config = dict(
    vocab_size=2048,
    hidden_act='swiglu',
    init='normal',
    max_grad_norm=1.0,
    schedule='wsd',
    decay_fraction=0.853,
    final_lr_fraction=0.0,
    batch_tokens=32768,
    z_loss=0.0001,
    max_steps=11609,
)
MLP neurons of a small language model. Each row is named by its layer, matrix (gate and up: input weights) and neuron, and shows model dimensions 144-239. Each number is 128 + 24 x the weight over its row's rms, rounded and kept within 0 to 255. Numbers have three digits each. A neuron's up and down rows have the sign that makes its largest values positive.
After each neuron's rows, "fires on" lists the tokens most often at its 100 highest values on Wikipedia text that the model never trained on. A number after a token or word is its count.

L2.gate235:126132120115114148094112065149102105112152101158159150148148093098101103133142125087129121114116120131161122137137113127156122079138117140106164088113160117129112124119145128102123121126094130116118136145111152089105153131139168161085094101139135141110112168160119152135076135111156128132
L2.up235:125117103121132094109124147127107126113123136124126094126086110058118114140159107139097100138185097112126091139118100165098099097155077104148115130128155141128151133121128102079130125129107146141184154129170114127102112136123103116111135136112133104130123119155085141145122149175118123147
fires on: " e" 73, " pre" 13, " im" 4

L2.gate325:142105165134113115121157139110141152119122143071063140137163116148152129124123163134148131123121099137093098102182134157133131150145154114108135118081114144136111127134159151172123160132088135124141094132145074134143085145142153171115109119115126165082084163097133112110142138139105121131
L2.up325:120072146096138129126144177145098135081106117125149153126164126153151102156155138151167112136188162130136112170127090142135126149151121132102122088137150115117149089118129118147150141104079087117143124093131104103120118139125181144148132106095170138066096157122139147121140093160093118111
fires on: "e" 17, "ect" 14, "arn" 10, "ement" 9, "em" 4, "ism" 4

L2.gate48:112150132153147090125107143085087138104148134126146170125099125132130100133113113146143099115098107133136145146129139145140106124143131105143156139105127100196146114123117125112146137080134091132138130150082118147135119087138114130123138103150145106123128123152109133123132132133165133181
L2.up48:103142132172181093095139118129096166147135167093113155148163125093130098151128132136116151132134167121124127149112134113152120133121158105137154123094142118135162119151171142070123157096114115098085135130050129139155161136107107134126125174126137128135153113139121146097101118135149152106
fires on: " sc" 35, "ad" 16, "op" 9, "ess" 7, "sc" 6, "ud" 6

L2.gate132:139135128170134123160139152098146149123133109092134146103134151151133147136110101099143149100112124109112153146102103151146114153130160144119100110101147143151132185105115122083101118128149142165137137137115140172075159124139110154133096127114138148152137121158154168097145123124124188179
L2.up132:094112153134129077106166162093139162089129154121134111080143101155139125103159127170165146132168123153128173137129093119100150184110070125099112152114179143141153131128103127113129134118142121121144137161093131153120137144144149125095097100125151132185137092118100126108122124096090146115
fires on: "ad" 23, " b" 18, "ud" 16, " stud" 12, " Sc" 6, "en" 6

L2.gate107:101143066168122109125151141137164116121144092111133159119117126142173111130145115123123164118128114100116114108125100135103098145124144123164106166119088143123095110125183173088083132142132119177103100135116172116140076142118117119188097153116165100098109124115106141097127090122114143167
L2.up107:094145147140071139107171134070141131144111164173140111117138119125115125129122122112130152100127115150107118146152122146118128131091144112137125149126135094080109136124149139113058130144159113136117138171125160122145107155133172127154088137150125111115152132123126152127121105114158130190
fires on: "." 68, ")." 24, ";" 6

L2.gate676:149112109122104126091140124088118167093131116095175119142125074092100106153145131122106124137131127151138136121117110138139102185146178122097133155133137083159145123121148101110123116124128141118118153132105174096114124088160144091136129089109120218141151114139123158098119151084168116140
L2.up676:134087103138066162128161131186105100102125137141118124114190132116159108124147155159110110129117148132081120174083149077151154120120138116089112123126125142145110141171135173118148158141134152145102081082127162169128084131116096102152181081110139099150151146108133097141121164110099138162
fires on: "g" 19, "h" 18, "am" 11, "side" 7, "j" 5, "t" 5

L2.gate35:153142143073124109120118136136114114128118133114178135123167101136119130114137120133083067124117129152127131122154129090100190134153095084156146108125099076083142141133145111143132134129120160123103100152104099143186138129134140136084122146159142141079112107121134159098126117135113130158
L2.up35:108148125138110121142094129159175133133100126169132139103127108104150131162156135117109111124142092117091161118144166100164139124187125118111122118129155157154128164164125100134115136143121150129142124108147127157102145136140112177147106077142186132149124159117103141108130112147126091131
fires on: "ak" 25, "air" 20, "ok" 12, "hed" 11, "oot" 7, "ant" 5

L2.gate221:103145109161152127110164086093131116122116076094108149105140123132114121152162064117122176138127103149129111119168137118140141147106138108137081135151097109145084104141079149135154125177059125139126134122128144113156107148115106130117125125126127116112118121115090160148109131154141115112
L2.up221:116133109150136094133113130155105066114140133124144133135103144155073108122100134111151155144125133112127143170139091153098129125109145096138168116149097097151119112145135089126102141125079086109149134140136122103148125142142132157090138106159098138134140128115116144157149112124092130132
fires on: "." 37, "re" 36, "R" 7

L2.gate223:137136118138139111129161101150122156148146136083083166098155160147128109106098164183128126073123128161123163089122144123148125119145140111125136151147174123105078095088139115122146162146115188144156115116121135116135098151121152143130150169111164104136080130132126162154101122120151157100
L2.up223:113136135128112118137118137124147144152110122122125158159119119172178173114110168142117142127127131145118124166145072132179147086127120061126094145129133114127113113113147184139140144097168131171125152141080122141119157116134130123143157114091171135128112125101086106125137113101128132144
fires on: "al" 26, " High" 22, "er" 11, " is" 11, "ary" 8, "ate" 8

L2.gate24:146112095157135156128135142133135123137133117137085119115153129167118131139102113174121127117133116120127157138136120116107121121141114101114121173168119145169095123094134114135136168134118148124065202161145134151169119120149110139151132107134166157121152131089135126151095129108091130150
L2.up24:158148098152141123139092139096103099115107149134125127145123105151163156123142132053129120099112129100125123104123131087142160110107145075155153144170105120166110134086127105094144190135126181138098172132156143137134144127092131132133153163150114109126173106130126158146093098093137089145
fires on: " up" 30, " over" 17, " down" 10, " short" 10, "igh" 6, "ow" 5

L2.gate2:137132118137091094150152131101182152105105148108148137142123107098125141157116098149198153153128110137176117146113172138160145132127158147129110106117120190137131133147089144121131144134115102090092168111138127105150137136099141096085058148129133122141134132123174107122110148110086136172
L2.up2:191124126111111114155097114119135150084129140106168164155128105119143117124139083111124147165130136118117142106110150108165107095123168118078139172146136130092109131074120129112123117119154110123096051123111122087141143078144174105126140149111130101112155141140172152068170138097120106147
fires on: "hip" 16, "ation" 15, "ance" 11, "ce" 8, "ality" 7

L2.gate237:137086122109094143153148146145132153128066140113147147140146129127126135151141167115124118067119121149120142134127142113104129119144125126100126172111098133143104147100126127117123187104090122131157113168133112146122154157110146146117055139116101082132148073107123144077169154157123106154
L2.up237:103106105088104149137143147128161115070105143110148112093129095155142132125135147095103091112122104146158133106129163126107126126114132117059165132151106092113092128162142116171148163095080115157151154177090137161127099120118164126150121114104122116086118149103102154108157161151131113132
fires on: "ry" 16, "ement" 13, "ion" 9, "ery" 7, "e" 7